From a checkpoint of a small transformer trained on Wikipedia.
Architecture: RMSNorm before each block, rotary positions.
MLP neurons of a small language model. Each row is named by its layer, matrix (gate and up: input weights; down: output weights) and neuron, and shows model dimensions 208-335. Each number is 200 + 20 x the weight over its row's rms, rounded and kept within 0 to 999. A neuron's up and down rows have the sign that makes its largest values positive.
After each neuron's rows, "fires before" lists the tokens most often just after its 100 highest values on Wikipedia text that the model never trained on; "fires in" lists the words (lower case) most often at its 100 highest values on Wikipedia text that the model never trained on. A number after a token or word is its count.

L9.gate220,201,172,207,183,163,193,206,188,222,180,215,188,203,199,183,196,217,191,202,236,239,201,183,223,198,191,228,212,205,219,204,227,180,200,196,211,209,171,198,217,235,190,152,234,153,201,175,190,216,192,194,199,198,201,186,198,168,204,160,191,203,203,189,217,201,207,228,198,173,223,200,222,172,216,231,185,205,186,178,233,198,213,216,190,185,212,197,181,207,183,208,223,177,152,196,197,202,217,228,284,238,183,213,213,192,219,198,209,178,207,180,195,179,202,213,202,195,225,218,219,197,224,217,193,187,166,228,185
L9.up220,216,206,213,184,233,204,177,169,202,213,210,195,209,184,208,175,211,225,196,203,199,220,193,192,212,203,207,189,211,238,221,186,198,226,177,184,189,168,215,184,182,228,201,193,188,208,194,216,204,225,219,219,179,172,182,202,189,220,188,183,201,207,214,182,200,209,217,192,193,206,225,182,213,210,238,216,236,210,211,210,201,209,192,163,209,194,197,207,166,209,178,207,182,196,189,209,186,213,169,178,177,188,194,171,225,210,216,248,188,189,203,206,185,226,223,208,181,176,213,187,218,254,217,174,165,222,228,220
L9.down220,188,194,212,202,208,177,204,239,153,190,230,197,184,190,183,182,208,180,184,203,211,210,198,211,193,191,221,159,215,207,171,172,199,208,231,220,224,219,178,189,192,173,175,181,194,196,215,231,168,213,222,170,214,213,220,186,203,206,217,222,179,207,197,174,213,213,167,165,183,183,210,204,247,194,184,203,202,195,184,190,190,225,180,213,237,187,222,206,201,171,213,195,204,239,218,180,235,196,202,248,169,185,218,243,212,174,199,198,230,183,182,201,191,190,142,209,177,179,194,217,183,186,156,206,216,224,192,198
fires before: " the" 51, " " 6
fires in: "of" 60, "among" 5, "in" 5, "on" 5

L6.gate1001,203,160,219,207,184,203,216,161,174,187,208,172,149,204,198,206,201,185,213,173,184,191,199,207,198,196,171,187,160,223,187,179,204,187,202,214,198,214,168,211,209,178,215,178,163,178,222,205,160,180,210,204,242,184,171,208,228,205,222,206,159,205,210,244,174,202,178,188,222,232,187,201,207,185,171,212,152,203,179,213,203,243,200,191,203,195,176,191,204,192,206,218,180,194,196,183,224,171,214,234,196,206,225,201,180,237,194,239,221,174,173,161,197,195,195,193,185,193,210,194,198,208,226,154,201,212,188,189
L6.up1001,216,187,181,245,185,158,242,201,219,176,230,177,162,190,193,195,205,191,214,221,182,203,193,215,213,179,214,186,202,224,202,192,165,203,195,170,170,226,206,224,189,226,239,163,209,184,223,206,166,216,220,212,227,187,171,213,191,193,216,229,197,203,205,198,218,179,175,207,240,200,209,193,208,181,216,183,188,210,208,205,186,251,226,217,194,221,220,191,197,182,182,219,151,170,202,165,241,190,227,206,214,220,179,228,178,197,212,194,216,214,146,152,204,198,191,179,183,190,211,208,164,222,213,192,218,192,216,183
L6.down1001,216,189,193,170,136,223,248,204,170,184,217,210,189,193,224,186,178,185,157,194,178,213,205,175,174,208,174,177,210,214,186,178,208,162,226,158,183,209,214,175,209,209,230,191,193,189,255,249,182,207,179,180,218,210,197,218,174,226,200,235,214,206,187,224,207,205,208,204,211,218,188,215,216,209,228,180,193,218,196,205,229,192,187,186,223,190,216,217,191,177,202,195,220,191,168,166,232,211,204,246,230,198,177,188,213,164,159,232,232,201,182,219,178,204,175,185,212,217,241,229,206,216,233,198,198,204,211,187
fires before: " a" 43, " an" 9, " the" 7, " " 6, " Chinese" 5
fires in: "is" 37, "a" 35, "was" 21, "an" 5

L10.gate961,175,190,192,201,232,248,157,230,192,202,187,202,189,174,217,214,181,226,164,199,176,205,200,201,205,200,181,221,198,196,182,234,215,179,198,216,189,191,187,189,193,201,195,217,180,203,183,258,197,197,232,231,168,206,214,204,225,187,213,237,208,152,191,176,181,186,200,161,188,221,206,217,208,163,158,225,210,206,168,180,187,203,206,195,177,187,172,198,195,193,211,196,174,190,191,199,222,217,187,209,177,175,193,192,219,215,200,223,165,170,215,197,191,199,206,159,193,203,180,229,199,190,226,154,201,176,233,193
L10.up961,192,220,217,182,238,213,196,198,206,179,201,195,183,182,207,181,180,194,197,221,173,208,211,188,194,187,157,184,209,196,153,164,193,240,226,172,195,224,201,195,213,143,200,205,219,193,178,233,214,194,214,195,194,197,196,195,184,214,235,198,209,188,182,223,186,201,203,199,182,203,218,221,176,185,166,197,201,173,194,193,186,215,157,210,176,208,159,244,193,217,203,225,182,176,197,208,215,213,191,223,203,214,201,172,185,212,195,232,167,197,234,222,187,213,181,163,223,214,181,199,224,191,221,226,172,202,162,219
L10.down961,213,165,209,204,147,200,177,215,184,185,211,203,185,193,194,202,205,189,194,165,176,181,206,200,178,188,195,183,223,213,192,185,215,228,207,195,194,197,226,193,190,196,180,201,238,175,214,239,173,175,186,228,215,205,209,189,209,211,222,211,211,200,175,215,189,203,225,227,197,207,212,208,211,184,203,221,185,197,224,190,226,209,209,233,226,212,170,198,198,214,206,183,171,225,221,202,188,207,224,208,202,200,188,167,200,217,215,200,223,170,266,192,189,212,187,234,177,207,174,197,182,185,203,234,185,177,205,193
fires before: "0" 34, "1" 18, "2" 8, "3" 6, "5" 5
fires in: "10" 23, "1" 16, "11" 11, "12" 4, "13" 4

L4.gate1281,189,192,184,217,178,172,235,196,242,206,196,175,166,188,193,194,213,205,180,192,209,143,188,164,192,216,222,237,227,206,177,209,191,186,208,209,166,244,200,205,205,208,170,191,210,212,208,205,198,199,230,230,185,206,170,217,200,165,197,204,177,191,198,202,175,202,164,168,202,189,187,213,211,215,188,207,212,213,191,174,189,168,187,190,161,218,213,200,211,195,230,269,165,194,216,223,209,228,161,212,207,212,210,186,194,222,194,156,171,208,175,223,166,178,194,164,188,206,236,199,199,222,189,196,202,175,190,172
L4.up1281,208,204,196,186,194,224,182,188,190,189,222,188,175,214,258,177,207,211,249,202,195,219,205,203,187,204,202,180,182,213,232,202,184,205,194,183,216,230,193,182,200,213,168,225,159,195,215,259,206,196,218,154,219,217,217,180,182,189,196,203,182,188,193,212,203,187,211,222,173,205,201,216,208,185,169,193,213,184,210,195,170,213,198,180,236,213,191,199,213,174,199,213,220,195,219,211,195,163,225,191,233,197,171,192,194,190,235,183,209,211,180,228,197,195,179,183,215,222,213,196,210,188,203,172,167,189,185,231
L4.down1281,189,200,180,229,215,202,241,200,193,185,197,236,158,201,190,206,233,204,218,209,177,179,177,181,189,173,186,188,220,206,196,185,192,208,206,204,173,198,205,223,192,215,212,202,210,202,209,223,226,234,218,219,172,222,218,205,189,211,207,169,178,228,188,198,204,209,173,206,181,204,197,186,199,170,179,189,183,204,203,191,209,197,222,209,171,213,201,218,182,204,230,171,182,209,192,185,217,212,210,210,234,206,200,192,215,188,221,246,226,222,187,207,176,211,208,174,156,206,179,197,207,213,184,187,211,225,192,198
fires before: " the" 23, " a" 18, " to" 5, " an" 4, " \"" 4
fires in: "as" 32, "became" 16, "into" 8, "named" 6, "seems" 5

L9.gate380,218,170,204,211,269,196,157,217,222,190,226,168,185,204,202,192,212,204,240,197,191,163,179,169,233,187,173,196,191,182,172,184,197,214,231,176,221,189,180,171,207,175,225,252,206,227,194,205,192,225,191,155,162,207,188,207,181,202,197,168,228,217,229,165,209,221,177,195,196,207,228,175,201,197,214,203,197,216,212,194,225,211,201,195,174,229,216,217,174,177,219,195,202,190,225,243,232,198,198,211,208,205,207,199,175,211,218,210,191,180,238,212,233,203,210,210,183,189,212,182,175,199,202,204,195,167,216,177
L9.up380,184,216,207,175,200,227,184,201,198,210,235,157,205,203,190,165,228,185,195,229,185,203,200,177,230,205,187,183,192,241,182,193,189,184,191,200,202,211,194,224,197,190,215,203,185,160,189,218,228,210,197,194,255,192,232,225,167,226,198,200,208,190,200,215,217,207,188,180,215,207,215,192,151,218,205,213,224,241,190,193,209,202,212,173,207,244,225,235,218,193,226,185,186,207,223,182,216,221,199,187,170,188,212,168,227,215,151,197,190,194,218,225,182,209,214,181,210,206,213,186,243,188,199,253,175,189,216,203
L9.down380,206,184,224,218,199,221,214,213,197,176,218,188,210,159,179,179,155,206,219,199,208,182,192,178,204,192,221,230,203,171,179,192,199,232,211,183,192,190,260,237,195,249,210,192,175,178,192,194,211,205,169,172,210,238,185,240,194,213,192,243,196,216,201,180,182,185,242,212,204,209,193,177,186,216,166,217,196,174,172,221,174,204,165,182,189,190,217,209,208,171,171,210,190,220,191,215,204,164,204,182,214,172,185,202,195,198,192,196,209,197,178,180,189,191,202,161,216,204,195,219,236,213,194,185,188,214,217,207
fires before: " " 59, "," 8
fires in: "august" 16, "march" 14, "february" 13, "november" 11, "january" 5, "july" 4

L9.gate1422,185,191,221,206,209,204,161,209,233,184,186,232,193,203,209,205,205,205,211,206,206,220,202,221,176,212,157,208,214,224,198,176,181,244,201,181,226,188,183,219,212,206,196,199,185,221,207,204,207,196,185,201,180,184,211,166,204,193,229,192,209,196,233,229,206,191,203,177,199,235,215,214,187,202,163,213,205,167,242,224,192,197,181,189,198,188,183,210,216,234,180,216,228,220,167,220,211,193,174,209,193,203,200,195,213,208,171,211,184,197,210,180,220,208,215,175,218,217,212,202,220,206,160,186,186,195,190,197
L9.up1422,169,199,178,174,185,220,190,211,162,204,217,198,218,182,236,246,224,202,208,183,213,206,218,190,175,194,208,190,178,182,253,170,198,226,172,178,174,207,174,170,218,203,210,203,218,188,203,195,208,199,190,183,206,206,218,198,191,201,194,213,232,240,190,221,191,198,203,204,190,213,204,176,209,206,190,208,208,161,198,193,206,213,168,178,256,198,240,187,189,196,191,213,216,218,210,205,261,188,197,174,209,193,198,169,166,235,182,183,176,207,240,201,229,165,187,199,212,197,244,205,204,220,203,198,195,213,167,214
L9.down1422,217,175,213,183,180,188,187,185,177,196,180,229,215,200,194,200,235,199,190,230,206,198,215,232,226,192,184,208,188,196,178,146,238,193,171,201,231,190,178,234,193,232,194,235,202,185,198,190,204,211,210,180,199,185,194,203,169,189,207,194,179,203,194,191,194,190,201,188,193,238,201,222,201,204,219,224,194,215,248,174,180,196,210,191,168,244,205,190,179,232,196,166,202,212,226,193,166,205,227,209,228,202,218,244,193,185,207,235,197,196,180,241,175,230,206,202,190,212,178,166,208,231,179,195,201,195,211,211
fires before: " " 51, " the" 16, " a" 4
fires in: "in" 71, "by" 8, "from" 4

L10.gate638,209,178,193,232,164,216,201,201,192,180,186,228,210,194,226,196,211,186,210,160,231,180,196,216,183,170,181,205,204,208,157,190,182,217,191,249,232,174,195,244,175,206,213,208,218,209,187,218,194,188,185,143,195,237,210,206,211,234,226,217,188,223,201,209,205,150,213,181,183,188,201,203,230,197,205,184,196,197,185,245,185,190,164,214,174,187,204,186,212,203,231,225,208,178,220,222,188,204,216,194,232,202,195,193,194,214,214,199,204,200,218,211,177,205,174,207,202,204,189,203,182,187,212,218,172,226,186,200
L10.up638,181,202,187,161,184,177,190,227,204,181,219,218,200,197,194,209,214,222,191,179,210,192,225,177,215,187,234,199,206,185,190,188,213,181,201,207,207,175,205,199,185,214,217,218,185,213,211,211,158,153,204,169,203,188,208,206,217,201,204,181,191,164,199,164,218,213,189,196,223,193,179,181,239,180,196,190,206,237,212,192,212,217,209,240,181,162,211,189,212,172,197,214,216,194,190,203,202,182,188,235,248,222,223,221,211,194,182,186,207,223,212,198,223,183,169,231,194,207,192,228,169,220,189,203,218,205,204,180
L10.down638,180,226,201,157,224,208,195,319,199,194,181,219,216,182,216,227,216,189,184,184,218,250,207,209,193,202,219,217,203,221,190,204,216,183,201,208,189,173,211,204,212,173,193,185,184,184,186,243,208,158,190,197,188,171,223,232,173,201,209,202,213,186,189,218,219,215,191,171,209,203,186,198,178,203,225,208,193,198,193,187,216,191,203,210,188,183,221,174,214,208,223,202,228,171,200,160,216,209,224,215,188,195,183,230,224,226,187,217,201,200,217,209,200,193,204,228,188,200,190,193,180,215,206,189,217,212,180,206
fires before: "0" 22, "1" 21, "3" 16, "2" 12, "4" 12, "5" 12
fires in: "2020" 21, "2021" 21, "2023" 16, "2022" 12, "2024" 12, "2025" 12

L3.gate1303,195,203,190,202,199,260,199,184,207,191,199,176,208,202,222,216,226,218,195,213,215,218,233,196,159,209,219,190,182,204,201,220,179,202,204,227,189,185,205,203,182,210,207,206,206,247,190,236,214,181,235,169,234,195,213,231,195,255,180,197,165,159,226,222,176,202,206,255,213,196,216,164,181,193,229,203,195,178,180,200,192,215,203,191,203,228,217,197,196,212,206,150,160,211,222,190,207,236,208,182,202,234,196,184,202,176,223,200,194,203,182,173,188,195,253,186,170,204,186,217,201,190,178,169,182,178,202,225
L3.up1303,224,176,207,199,202,229,198,214,218,210,212,173,188,219,213,210,234,192,267,181,207,224,198,178,182,222,194,190,192,210,179,194,185,205,207,210,173,242,203,209,214,222,208,186,177,196,203,202,192,237,189,186,213,203,228,209,204,171,167,182,186,152,193,221,210,185,228,216,187,187,219,186,205,230,214,199,192,198,213,185,167,218,202,221,201,206,211,219,226,212,196,192,181,193,171,201,172,184,223,217,214,202,223,186,192,220,163,193,147,205,220,181,188,212,207,214,179,205,189,245,140,193,226,200,217,186,232,177
L3.down1303,187,184,238,190,169,235,224,157,208,178,184,187,212,221,191,164,206,189,217,188,159,205,224,166,204,205,232,207,189,219,159,200,208,217,195,213,181,225,199,214,200,240,230,184,194,178,231,188,206,208,198,211,224,206,206,227,205,210,228,169,196,164,228,205,180,184,189,214,201,199,241,212,175,205,217,215,188,202,189,216,148,227,172,206,214,225,233,199,181,178,219,208,213,206,196,229,201,189,194,235,204,190,207,180,175,216,220,194,221,198,228,204,202,215,214,210,194,184,208,234,188,171,216,158,212,189,224,206
fires before: " " 61, " of" 6, " (" 5
fires in: "summer" 18, "february" 10, "april" 8, "august" 8, "june" 8, "january" 7